config = dict(
    n_layer=13,
    d_model=512,
    n_head=6,
    n_kv_head=6,
    head_dim=64,
    d_mlp=1344,
    vocab_size=15675,
    activation='geglu',
    norm='rmsnorm',
    norm_place='pre',
    norm_eps=1e-05,
    positions='rope',
    rope_base=10000.0,
    rope_fraction=1.0,
    qk_norm=False,
    attn_scale=0.125,
    bias='none',
    tie_embeddings=True,
    parallel_block=False,
    init='normal',
    init_std_qkv=0.0218,
    init_std_o=0.0,
    init_std_up=0.0218,
    init_std_down=0.0,
    optimizer='adamw',
    lr=0.00105,
    beta1=0.9,
    beta2=0.99,
    weight_decay=0.31,
    lr_head=0.00925,
    grad_clip=0.5,
    warmup_steps=335,
    schedule='wsd',
    decay_fraction=0.792,
    decay_shape='linear',
    final_lr_fraction=0.1,
    batch_tokens=131072,
    seq_len=2048,
    doc_mask=True,
    z_loss=1e-05,
    train_tokens=732500000,
    steps=5589,
    dataset='wikipedia_en',
)
MLP neurons of a small language model. Each row is named by its layer, matrix (gate and up: input weights) and neuron, and shows model dimensions 202-329. Each number is 500 + 40 x the weight over its row's rms, rounded and kept within 0 to 999. Numbers have three digits each. A neuron's up and down rows have the sign that makes its largest values positive.
A block is one neuron, or neurons of one layer that tend to fire together. After each block is what it responds to, as a language model described it from the Wikipedia text at the highest values.

L5.gate1:517554431473477442515453494414602533423419518513552509547492451531507514516481578528489476479520539508456526533476491487510507530551546472490533553508494478449503520537507465507522537470469517557510532490520470477466536470507468511499449451573493545433561521559522536532433425482518488492511503450471517438481462503572481451528490479422525489514514489464490533485432478478506475468503
L5.up1:529506476493482574494509513501578458548501491460482452516487534512546504398518459539477532470477448544492467478516553478510550502492460506460481518524514552455470523486526509567552516429564480529534532447450486487556473424523464491499492472516504424515503508482521469452432474467534532433536527486460501543491471577530516504485476484482533478494541470606476567518536534501513554517516
L5.gate85:456532498543483499470533467441552572476508448473529489496449482478479513426473489504428458408406462572425504508530461510502463498514481530506515542530514469504535576480552457525492512533474528469459540463457482434541611521479488516480469477486550492507481485568488554511446483542499458564510550521419472565476569493534552549443482450489514439501468471543496489465488530426471550522498
L5.up85:475474476475407471515473513479551539532553550477488587521562503524531533514443535474450475464480502583470626447450464476478502533526475565484499583534503504546492450576483472538539495464504541571480475499579465486446545455540489425577449507467483504421535475468537456536489470464494430549500582483458461582517542525515473488459519477435446549539497507564492469521467500490462490483507
L5.gate203:500540449427526518509494557432488465604515529550568543513455515507553512461499495545554489493486497552465504488592484496516492487508488535486463494564574490425472505487525577480423476563507529487524458432536539466428498564556462496471516575506463558574472529442555504536464363416441505497509474468523546518513480557481562521485472529531503556481520497470472474495479564554480415456483
L5.up203:546526547481467484506475486475569504532485489527537505487546499473483492382500468503487467440589508478442549481480476507519527497506435507527570462504536522472449532553604505525564538513482472592497480519664440406528474481572473461567535472483540547467533565502522515487463371518451479540439490459459519520548515489537491460484497476501542512467470483540531452503441502473487495440508
L5.gate337:497487391513454464623488475473593521502509479552536510466483538478500487474511472542405483466481505617487539491480494517543544467514459517473571598575560433556514475561567526527477570510477561476519433529519440580527541495494529486508484495462492512486465487495485524508488450430505462502591511553467517527491487538515479476500514433456475506402547510483487476531422511455473471492535
L5.up337:479515430437476496525457456542649493530522541485498491451428464458532473432514543473471464427472533535505565536437534449528594519523495500453463462619497492499474534425523547521543511482486478525395555515568443473500462519547514503431421518522515507470557535446568509512479475489466522522508538567460481502537471533500492511471624516423482514480550530522517464483458508460507537464533
L5.gate368:543511429420548570566479508522574567452475484457480494486494478456543494428505523514514508495464536542411605492463557527567535549485435486487491503494519439507563495498512585547448474525506441546485513513498483564536458464509524521495501484487482534496522549478542527543480545589548534542487517505520530469547452472428480498521551482518474561501505452515490539430511491431433468499528
L5.up368:488472499483468452513461554428519556483489483548601518552509462502532480427543455445515478454478532568532508582453458511540514489482451513439401568532466547427534540494510501547525472511436557481447445505484372492503542493542485445464482448487536514458474534503459559457496470506480566445502536479450479484467523502519554537486432612518481494440487535541458492484407537523497550497420
L5.gate546:454547432470485516557466521492660563521494581491531508508521510473529484450489523536490467485503537559457584565457500494524510505499442597530488564559490492491481496518539497541505487488494544555455498504557386480498481499563524512462490527521498542466511442469556498551510440481537579493454574471485520516595473537527565525472516566426544506471527507543488491529468494507493520507537
L5.up546:509607462557459473588526553530471490562452484513511503525491526536523496491437536475485538484479538544503478483515492491534514486552457485513446549480519540477503510512501470471528498513544549542479478505503481523456478447499473453455495531472498476479495559469531539555510481488499573460535502482514486470494490522569600476449477494460490488503584556493480510533430507471575465522490
L5.gate1240:564530462512480495543471540575472440529422548498484526488510450451475442543488494536525488495521408559465509502559523471577501488565480455497478504495581491540543540494543567530432490481496470468508483469536407525487580411500498560513539574552437524512464476511494595446509476526506488528490475554484491451519489466419565548466498491463480562466539483494494494450490481493544507517548
L5.up1240:458489472506434462532464473491543528506536462516458516540480444492519490403464465543473444489532546559536527496498551538525492432424495527507448523582489430468502520509492539519526475527431546555437481591579497550522497570534481528547470494507502493492475516479565486557446519462514525468460451479464571556569496503498546477513533419483502464471513473501546531505472483486513510531466
L5.gate1296:447514480421483535581510419558640541557556517483485583534507414435486480501482532480472472503577484486530562528519526497549497508569488481521503568472559503489504459532463513515581530463466534458499501518506494495456485565492509490506487507489542532492529490486566483516502443400472462499527519527465516458524448517548486512505550438452441541500583550468482442487402473521514505496508
L5.up1296:538444594533489482536525539472463473576531486496449547414481477531537489454529522493492507500446492461536450511555538455513472493468505439535525517472546516443447520542458482486508525493479566472482449525455554542539515522459485495468440545455483410461458495536518532520502547496420453503505480541493516471371497484525572517488474470511478483569485573466550499514474479551463427505460
Description: Token after place names

L6.gate743:495514491512504490498489460418591510564464498489521485558519489500487485438489539534443423503513484429543456529546566457530517536560396496420468548503468488576488419491572492498431529518433494520550568500480539481519514497536558572530435524473533514482497508442443486512423484512398547550445500483393547489477525477544453467451499527447465522403464524461542511575523484438436568486478
L6.up743:492569477547545518547467508470451539521545574504490568468482446502524527473534481479456482469462455496427560520451493490499486522532504515591500511523540472480603528524440559496476497510463529547480437478493454510506469479476433503490531544480581523498486555478557503547519421458498496572491552460512582568487418538583557457475541496477513448523497475521496442486535546560534514528574
Description: Completing institutional name tokens

L9.gate2:523457483501526542519465400558463466529443538508457515532406511489459494486478468556522500495534510499493556446464509435470541484484490504467477555452454480544503459482446491484542472462472517517517476502481542435525513437501483573469509557554458521501497518546473482476517405467572424582492509562443500508419488595555503467505492572508533551490543482461522500583418474491526454561508
L9.up2:525480508494423436522547531437463541489497494514451551577554532515454544510457517634455531416500574557531530455512586516554580428508480529513562485544528474474512551432515425483540491470474570552483452473499574422561558444436450470482436550425503513542452531511494547486444394538527482561505518516483432450450486553449513490454466442555543436538568503582484501509529519489459538533517
L9.gate49:439502446466472425525571469542454452527540509477491530438479546483533499490536474593556429477550503477480491547512541447581542501502509496495614460463546476507477446462437479564507496515503511514486615574528500488544509422542469528518508537453446590529513478501530518493489466550556571487500583468497528509530440501506544450512592479456478533583552475541492544570530488504460475449497
L9.up49:414493490489508447471517476491448530477525502549473524508459474431447510533537530510503463553577484510528578481511469508551585461493486556470440534439474479499512460513570514471582491494550459540481471427526544445498566547532524508549467556487503583461511533516480419523527376490460441489416471481442543474393514554478534548506579621464494475435533477480545426496584455522470484507500
L9.gate115:491535424500552447548551391493492527525486584487407494520456436521549485459599489436487514590600573498434496572475373543553456563557508490452601500492435500518437542494525476452479524518486527515479482522480496488499482446501430495525486509492505519519503457415520581518521479488523520490488498495541522516574481588495496453510531511510408497499492548506560561555564518474549558523608
L9.up115:439534473530490469490523463577527559462481506565472485514462469528543450507549506480550479514532555498453535560451452533507475454493555466492466461465463561471436514557473519442463520439495473529486530540495530506466473419462487514553500535480509456450475479416561600455510495530432561512482468469520539484511524525406539534522526527523462425522524512517521515508497526418527493436521
L9.gate450:461515454507420535511459510482513582505550457520508556521477461563513569545495393484520494499536462505544515556556483524458479482543583551444469528500486493487522462475550460504504474459485512528518502422510456500521568487404455482449575500474423543548530521464597518477501546542558495556440553591497538484526471481410480503505468501501496473513542472482460471470418418493471504560567
L9.up450:478513450504506515508578526479498515455485500568516468484513538463431469492547584513540555499450586430453510508525466575516479451510554501463431420477495498519440433559537514498549471462523506555462498515545508495488576472534523514474522563459527482574464543469483452495544535505498530589567429427451549474482521504514520476497414516530522498440490501522525497460582526484532466558479
L9.gate769:519474531517542484554571458442368506490459489441489529549541505488506477488511530523496481453561492544486490523464539490490572532555512487485513502480490515480432516524448491473503498555482455510411525474489539466525560538473483517521460586471533550495447530592485500477498390477488471498357484498546438508387424540553533516519507508506480472503530469440537444472536463522529500523459
L9.up769:455475477524448440537403503514451406494401496472478585466468510491512549515478464567521502399475483525486465425546460556514598481508464517527506493459545452462557488490561426506577490539512559510506491539552512492496566445507461564564500463454498501507493491539538547493492557522480520539466532520465497506377533524465528484513532558505571448499548515551557484525470505513502406497467
L9.gate852:464475477528532576562448479472523579553559550514519614561542476541517517541490475560453513502548443509495572521541494484531471465512531572509455495537496493497487442442494550602494561498472491577544552511487529446519563517419532498581509506492496528591582518482469528434471458490540530498516491497479475540562474515492488459537517504541513469532530515522481541488450411555484512476594
L9.up852:494523466494463510545467440536480430489442514548459444470517539480520601514445570490406526504570441466575488529517470475566453491526542606490425512486509462516424505463469523537543520519467509507441403518452436568514498553492517495552547517430514531567537432487518459527488493504480469491512471477535481490493527490471446491608494495554554459511530522478474536449504518595507545457497
L9.gate933:524441508458549483541508523461518518553481488506528490541468557532494505481524556474468557464479482479552565546544454467405518492463494470464487488532563490458438490527495466497515518547453484488468519506500553496420552556471551533526458531507606412524547549545558481529532507531521563504439523494505513504518424444524454425472500472501496527488499438473542534465491541411437559482514
L9.up933:482510513536479486420500489539484506470563432568490541436552433488456484567548499513545534534511440508456478556506466508528484481478500493546436432363513487462478524416494532530497509477571565498535529485561507542440484560479416562554417555487502495481565542453481564490512517494483508396479480425492568494476486526512595505571565502496491479500531492539496545483455501497525524527533
L9.gate1338:450499529525509564550432504570536543506501493466480524554471489503478479493557495538547538456552505486579484535496495515511578466497492526538529568495510478516541442511495521511544528512472427516543524518509431466460546470468463482594454467510433517529510538514483534485479450561537537505456538523486525464525536500452490489508475549481490506538511494416468479484505494453447570514518
L9.up1338:483502514485500546532473503497512521490513560499489466509496479557495485498576507530503502497461502522525467549523503506555463483529496478508478507479554426473589567424479497456474499454553520547496497462514509505530538498456545507532556488435614519504495624556485453479540512512472475515536445380516482527485521479478540562497489516552491506563613545452483487454547520522524487499438
Description: Table row endings

L9.gate150:459440513500576497487503465549474553429450441446594479424493514540486504491501442509532506536576440516508481575501527490526479500538452516550447555505515499485412496507550543525476515586598488433534501474507450469497562515531540443561429492502524505568476439482456579518558515455506467505443598431550557517475493487469444533545533465509535616426545453441550553510447456577544431576498
L9.up150:534479596483517520490499501469486555476453502531461487517541518458458398549518520590472512508448518475575513498519511550491532568524478461476508514442482530418531456528453500525567508489459488503508513528485537483430500503543481631403476541470481523564505414497532519475520498480432536501516482449492542466557434463563520543513525500403406518508466528571511437462473492469473457444483
L9.gate169:497535454450524520518508502506529509561406499524417471437538479446447500429533496536486515477513518471433534529509550508528519483441536539467427510467527521468460509518566537552499498550570478473586543506521495439537524497511541453473499473463492501512502529482525543497456478408507486505513506483500503508546525469502439487522506583458491559477539542521502437518548499529525448515616
L9.up169:463517532537530554497492528552541481467544495569491525481545450515504456509456457508486462449598512548506476531587553474511536506509438439412459475504456523435508506555540515508524491486505549512621508489474548510449516582535575447537472455476508472578526474484540462516494473500534586507501492543448479440529467523461526474530515557580548487466467522491585516500412553504516463493541
L9.gate306:444483506450540535576457448499513489524461551502448470467488513444440498486530479494516513448506520544495585496476517469498524452566500504533513493434494467526476512489544402538523473502515542536436520402529556499387523439563430471508533419540469490526535429511500565459467484445485436531553474489512575523529478499484439465502454468471459548495536524502570414523500508543476542504582
L9.up306:425463433537536575493443522501470473495505497470578445410498450452487454491541501554513590497540399457446434459507495518466514530548566477494461502422488430516464409544461542478487528461503523492478457470558520502530448490461502471510473495550482436573514472590550498540480508516486493554547461490482514460522450553574474446579516515494558548466526498546502484511501599481495498450513
L9.gate455:526458432487487477501523509492484579536493561480551525508520485452424491531477504515532383521504518512551535501467480460454447483485515562550530455540486475542472465501500505412548470549519541514492516501449499559489540512543571488536526388448509506561502446527572554479416522464532518514507515538420514500549528511568585501516480543526471527462500547441591517517522533505528523447518
L9.up455:513505415517481496469473505514476510414502463511407513538472512450495423524494496488504464564541424494512462593518545573503513502494492448564477495521504490453534433600513483467464470481502464427565427521502559512462430483481474535478514487506407503440465441539481570534396516503517538553514501483526519399508467502509534563430555549478506553552457545523451537505558519486463505497497
L9.gate672:440536396492458500524526455522517539444582501430510483543475511532467445580517460504487522577597460515490499523438522493536565486538519478439492510512561535492525516512560508442446461473444485529524515518486478456533450506552495552507443448451531547527475498487512551458452503535487475486470570473488504516552572504577379578515556476476573508447489471540520421507534478478479524504520
L9.up672:449492524506450547498463567506473539503487530461458502444443528456509472493508524509495486450514480477438462526490506515584504469450542462492506494503497510491399490463483552429507494559500514493557441503470415549526493572528495478473491478486507547516456547511571551528482600506464491450566533531523517532467582523478512507460530543477594503506457505519583482463532460531472493584492
L9.gate1241:469497488461562560456483480496509553505514477514521558369518449463584500510517462570479483476494517473465452458461477501575525471523476543464482419481538525448432499502582471481535579549458468441533536496518519519506471465537539493640488487555468541589503458561550575513520543459558549455462556505484515517590486468496468517555532524586581496466507504457538433507481426491491479510517
L9.up1241:526547439488531511465564535565517551518497493490534577488517404440467506536513464593532569472495447517551539485527532490530496461551447443455501466519472495422541509496483528525480515544510503519519537516416507499530517513495487516536452503455549488483442439526508505502459528557485531423506495500515439555504429529492459533481514624561458478504499533516447513506477514476409447532501
L9.gate1312:433512509469508555518515450554572575498456503497552508423567440450446509524487533561501530476499529520430474490484488497460438483490562524424526510423508475504475509506508565516478532508507535514526498466450523547516473508510480487561439443473523509418540432540525516577375480547451432524528526459505486522489506479554510459532572501534478481500571551614454507477443548521535478453525
L9.up1312:510436437415483494514566493543503450484500502467429549501493479496453440513467459505590389503568486504448468491501498537505412560510482515432455467434530520396482474463487549482481430516522461432549502489529567456510524530527471479533458503491545520495580456633510538458481472514568533509528568511499536490462505529433546479452478443488511509479515497486451485482541535495519427440545
L9.gate1339:540423466464513510452537422496514455596502469424480477520541471490505484496479428569507533501562423540438573455490635460556507489504507428555521488499468454479550524525487502488498450531418451483468461510448456465490498544460518521481468518488472514513508502502493490453527521468531515506511554478526541577489457493497498451488519541482472423468485510505530445431567490452458517518545
L9.up1339:553510506503441470494503505558480499456401518502509487396499487446524541569497520538472482456528449518481465429508493521518534566412478497531561516480504493470510498549483586526496500489527510457482527437497580531515587516529486506498536421378494506513519455478505504540497583478410550436526444502456440521490592516458546431508531490463510524476579470490510488515503500436464388522489
Description: Subject-continuation pronouns

L5.gate277:490527429490509526450484501463536436556502499450537526452444498465525531517495554512567497513547537467547530472474556485471518455550557573471517458474476452545507549476578462479492519457452540476504502516476586465553447525477458506555432454434507478531592510578511557493498469495531545439431453545531479468498477516479506475469506500463472483534437525500490514481496485460572523521479
L5.up277:463522428507466419483487501487498491544523541503521544504414485503482512540539494453499449513455544450573543481539535501435528515516454513479561516581480564509540537474504421441521482447503570540497558491509560532453547545527518432488469507500518539458558484469499465559398503502516462461522455540486395538531537569510500519459497385518504479457537478576550572508506520399459477497491
L5.gate448:560528486467518581571485405486532540461508538534501468488486475448434497508537455493501492520534539495530465566490475522557487507524510501473450534453509419506509505496489501486469487367474496502447543500558520526515430471485510584539420503505509494524507524441563488486525479458490535498515501515492461475536451524557526586518587505471549534560537515518507488443478549536531509566482
L5.up448:431481480384497548520481460489471534498502532492578508398488465480471532481566509550547526500488570530462445525514480502462499571520520525566505513393509512543490492490556422511481504456545497485509539463526459511530439477496470454556495591536552463491514570534560504491484461550589506508515516494523478545511505472616496514585501451501515527545531499538536599501536560539473517494521
L5.gate487:585499389444567519507519467498558499517493494488490407514461576516559508498485496491481552535475613539488494511479492493475503535495543500473532545473442439485501520531408485473484438434609547562516525514448557475465445483533522523496447456492519501576569488511509480461469479514586457530515506524554500505530506558550483499498533543557522485548484488538519444497519495490534514524536
L5.up487:524529509567534485529516481502494441528513447481478477588511492462504505481450523477493544441521476556585458514510469495487451484493509512419507487513482498449389547478525506531495497546501559535544408503548475506527513487509447456543528541497496489406473514494565483460540531443462522526516470483546522528499520544470444508464501522537445502518508448498515441487486471600525452546476
L5.gate549:487554401542447525522558483414505482489499505541487454522612493510596451493501510499530445563472572551489526477527549481509522524531476507401450538525487447520491587440549475561457466475443472595502561494580438463517473433485520536527447469495515521515492553543489474464508412580559513484477463480541569522472429527549466524567527470502515465549445544474509563565488481455485516538513
L5.up549:520507463483515455489533451553474462525530485376457579539416602527509547492397564493525483529536481460463516492491566475515459576462494474501528577475571446549506480585464484463458461506518488453505499533487551492490455464479498442468454452521543526504562509553496462441514512483474478540530506498513468534512497556558512510440494472463600475519490570476474487530504547579491524507543
L5.gate1017:458461510498461538623502507520488470558503509547439490493441540474556464564493409539509483504484467484497491454477468536575533505575488499483526520567479482491463457465461548491509441522470559490526503500532544491474487467486535553579444514507475466511507581430533481442520466496570546444507478460569543543497528553490540558519536475500575535486571479480479514518532523528549497555477
L5.up1017:425616524509584513503494530490483549486487489539527522448436568522489552482486558523466485474495466469496488487441536493498481525489542555553511408519457475524464466445486479483436497459495580450595497509507622472492450507483540527486463494400603519568517500541459550521481556531551524455516499493531435537492546459528478456490512519560479508507503454546591540474430569496543478451488
L5.gate1153:556504443510470610510472488491555483527494519493442510472509456465541485451486450487507538566509507514448538444451500563482553525562552534454449493546503461489518464511518471525499502449374552483525501551503586533477435468499448490451443482457481444538515549552587550486505425527535470517502501454542528387481460534540477534513508445584516546543538539445458479497461498471571548522518
L5.up1153:464515469519473545492477500525555431504524493536515546515420486522539548468447480561488489516514512493485559504503424573522502519463492576497478494485477437462559552444530544467493535465509520550589497483547491504500512463464490470527601510498494512592508539417540436417548444498478502521509449395470486448498498491491568516580539572474533528529478446464560466587527500463573497520512
L5.gate1282:457529442469460514546480482455527575409501582467542484526466525478510515423460559462514476471504570535416520541503496434534512513522448557484484575464519436466452553477487423513564523493477493479541473466457607416471439494471509509507437563490556519476521479468473475491453474565509539396517498544482444504490519518495510501548567549468499428489530569493554581512517525496412543474524
L5.up1282:530437513555520541586464480527523465447562442461457431525458461522538503489473516480473447449458527495513426462495547465509514531525510470479554532562462489505534515541536528562469467468478449540541458513508567499545460446467459534577485522581476429500432436527517504467490436548549475451526542512524469433446550472561509515569553562452508516471489492439525526554541480520483462526453
L5.gate1315:446508530499410536574456475470567495469492552468472529448447506508517445526556530512493447460566562533486505505435472463524515527525511519516503506561527473451553492523441498502559467407522510508483498510526447511535519468428557575569466471426488489474533507464544491457588506522585557477506484552515513470512457604532458520484567535484577532498546460487484500523494482543536507544490
L5.up1315:486559491503409587563447462559489507458469607497471514488438503444565522452467517540435473460474506584527529443442461584517514518480541515493462454538539523516528463469543502492522513499497534441511498457563475531572481420463531565546435408458545481524500495505517450534511524512567532485496477430486477550513526574521526531497476472568547540547561535523454457544448597505551513524479
Description: Clause-initial subject pronouns

L6.gate357:460439507536490520610467446501528502524482567484461531506546513491488523474498579564474547448525541508547506525476440503574496500555519520510458552566563414430526453454480514541394506492516451477573558535536432544552500594536536401506449478440509527460523537509550528511509504537485518536559541508541550489504453523502454534527524442460468514514506519431548495526445499436525490456534
L6.up357:459516526429519491432495460471524585507571491503576481570458480490495572493460500484480521497461510451486520551429492481556453515485533523499504513551467531499474469477432530465522448579534489495560479539520486460462502508514579497491551466560514577529516507525493510499516473424515517450496525468485480536538460468597511553449526480458452548468520514491466553502518470495468472526448
Description: Mid-word continuation pieces

L5.gate176:497458496545462439553537476474529457503575433534529466536541513482469440422522464516451589548517502487534570495474480545468604449517476504526558491538532450588504491499528459462495462493483465518542563544474507548482499514449506540430414513520507562504496564597463504470500543518541520516490510470566468553573483517579428444431498486513469464497523510524503549525522486456533450499555
L5.up176:471572452501543451575466426552511484491486544465501576488486541473578510464489434472518486358495543512517420493507439485543455441479473438486444453487480491449522472553472486512459530499441543457542443553489518510549525483548449563486509459519531469452481472452505446511431537504560467567535446460447543516555519406448490542493528492495552553530533549489553534461486486507446467556514
L5.gate227:490465510468596500584477496497549573462450467532480506489504467521433529548495612558499532510490510443484504560479492490553567521518536529502476487526487422441469494522530553520514532505506477575539453501483474444494478455482531412515530484525530522524580458494477530522473475532543473497466521512575532486504493460542526474539592449504563433557485483455595467485433412401464482501471
L5.up227:520500509510485438490545486427512476559491470478493562495522508435498540504461468509495530511486504528530454456467528518560498427485501519521517523434552588458486473493516457587462508619492508481499466525452488552532588521575501439471504476567511525512538475487535508544530453505535511558532525529458479505511548471493449461562450523597408513479456516520514436439511496491512451511586
L5.gate539:461532472552545483488455442549499546462511421507467468504532440471513446524471537526530508454463601502517455547537484533476490508490515516494547538475487499434549487503497553507517495423356444454540527540442453515578518573452519559523563578482475534527534529441554525494453529494592522510496495446518461437538477550535490461521485385479503474490481489523498494479438475466504530521480
L5.up539:420485475569559508543530466537528552518560418573455550536584481492518430514466573461491520456438519464607469524537518527546561449530525428500557472553490465511540478540518518467508496510463495467491484444520466541537489484420524484442557541473455527525601527494556592421513499449483543574464513423515540494500485531537474452493462430478495478476559525532458539514469469534501509514546
L5.gate573:485475451500490445577508449536500512502489560487445471473549493484499458564526458512428557504472464548505500517494410442502489580563545446471486473543529475439459520597538527515472480525441528475514453528460489568496510568481423517478556456503477527500466532485504562499514492455500503543456560557495561493563484566449564515552490464537459513509519514486576482457455481502481500546554
L5.up573:512486473473528517516489496558478473467447455527469476433516525527600504539515533493567513496403488481455509534452427471544527526476496491523505538493500520453480519519473444477460489466564439499512501496371515519477429483474508491497505460550464498515520431513523490572534475536486476553551496519467566541502455414511569503507480511546548412532408487438511503489543496469447462496523
L5.gate836:493454482479516496526399473565488524557526469487504529474459470403431502581442560509530542504527542512490482585428511491539452537466492514581447530457531426509444482480500566542504458486524495448509494445497440518542531519485521467511530506618533535479457443430500592522545574473492544491471524463495494506527497555471476467432472534529464451540445472525484530448503511529462434521563
L5.up836:466442454547509505554523441499555562469476472516476445536559560562567455406522504494458435455566484485514474436501470467497493459515498493489494529528532498481531477545523508511562497462521551448469529518470446504425520529488535519486484435513448513563518463517494504500469493467526465496488515553401491413574496472515425472556506490486455532545525582489524465506498466463500510510497
L5.gate849:518457492533528496548534554543541486495475548501475520529431438495501566534505516517493483480450440574562511433456469426571491532560550456490518507493536499560533519522533501472461463512503485445493464477429458495417470453491502449491461525472496562456477467488549452480480471448538505506525517569566495416524523413498483496543468430461477510453545594400556553510533482492574412503525
L5.up849:453491546532469543483478461463541451456557462515463470571528506507440493519478477496528547533502529508461501542600501539565492485569551489529484503533551472450397482618436464512502455515508502449445514471508532493536431538500529559507457526521538479482528498466534501513456435447528557508507456512446539498542466549544485437556477499515491485560565523482494493468494550467477483480451
L5.gate985:527514433459452492533465474514564575545466444416473500461509608495547486479552443559423507524524510506472452470422517430449507550508449435509479493536486529460518500498482536544437456442432462528514590653536481507432482504538532469534530481495479547560489489498511493508454433462438499476509549520528540514553390529543526442531617478499539541508517463440510460450494450460508469497540
L5.up985:494509497436541511550483502496538552515428537491475444554564501501488562482555480516529552540502456445530467477567527501476484446539537486520576533518441511437498456513462481570528494436496435452523478460477477526540587556515492518431587464470453469468470478510505522559525520474448461478497529559447574426529499449509470436482471503496446585526536498494558468451493503535494498506511
L5.gate1266:467536446464457478567463521409490526518435512486477473442482513546426471510509456502452498524497487534545415516420516504582500499486519513540497556524483436473467447516505524451478494483475532462510492513541476516508509420460489526445455469508455526514519499516524520470500580414548571514501492464517524438530481511569530498541552515507462556620520405451585481554527484484521454546543
L5.up1266:436501519426439474488523482571487540467506439463460488571496484513540511516527493544499522494450469525499493448454502508453509532508541533509546569547528542455527449528480457516476474539476482480466523539508445487446585448486465530505611478509551500474455477542452421501526517484493447456464566452460455486518525457511502431583488523482514469531506428484425433466522495556492486573518
Description: Mid-word continuation pieces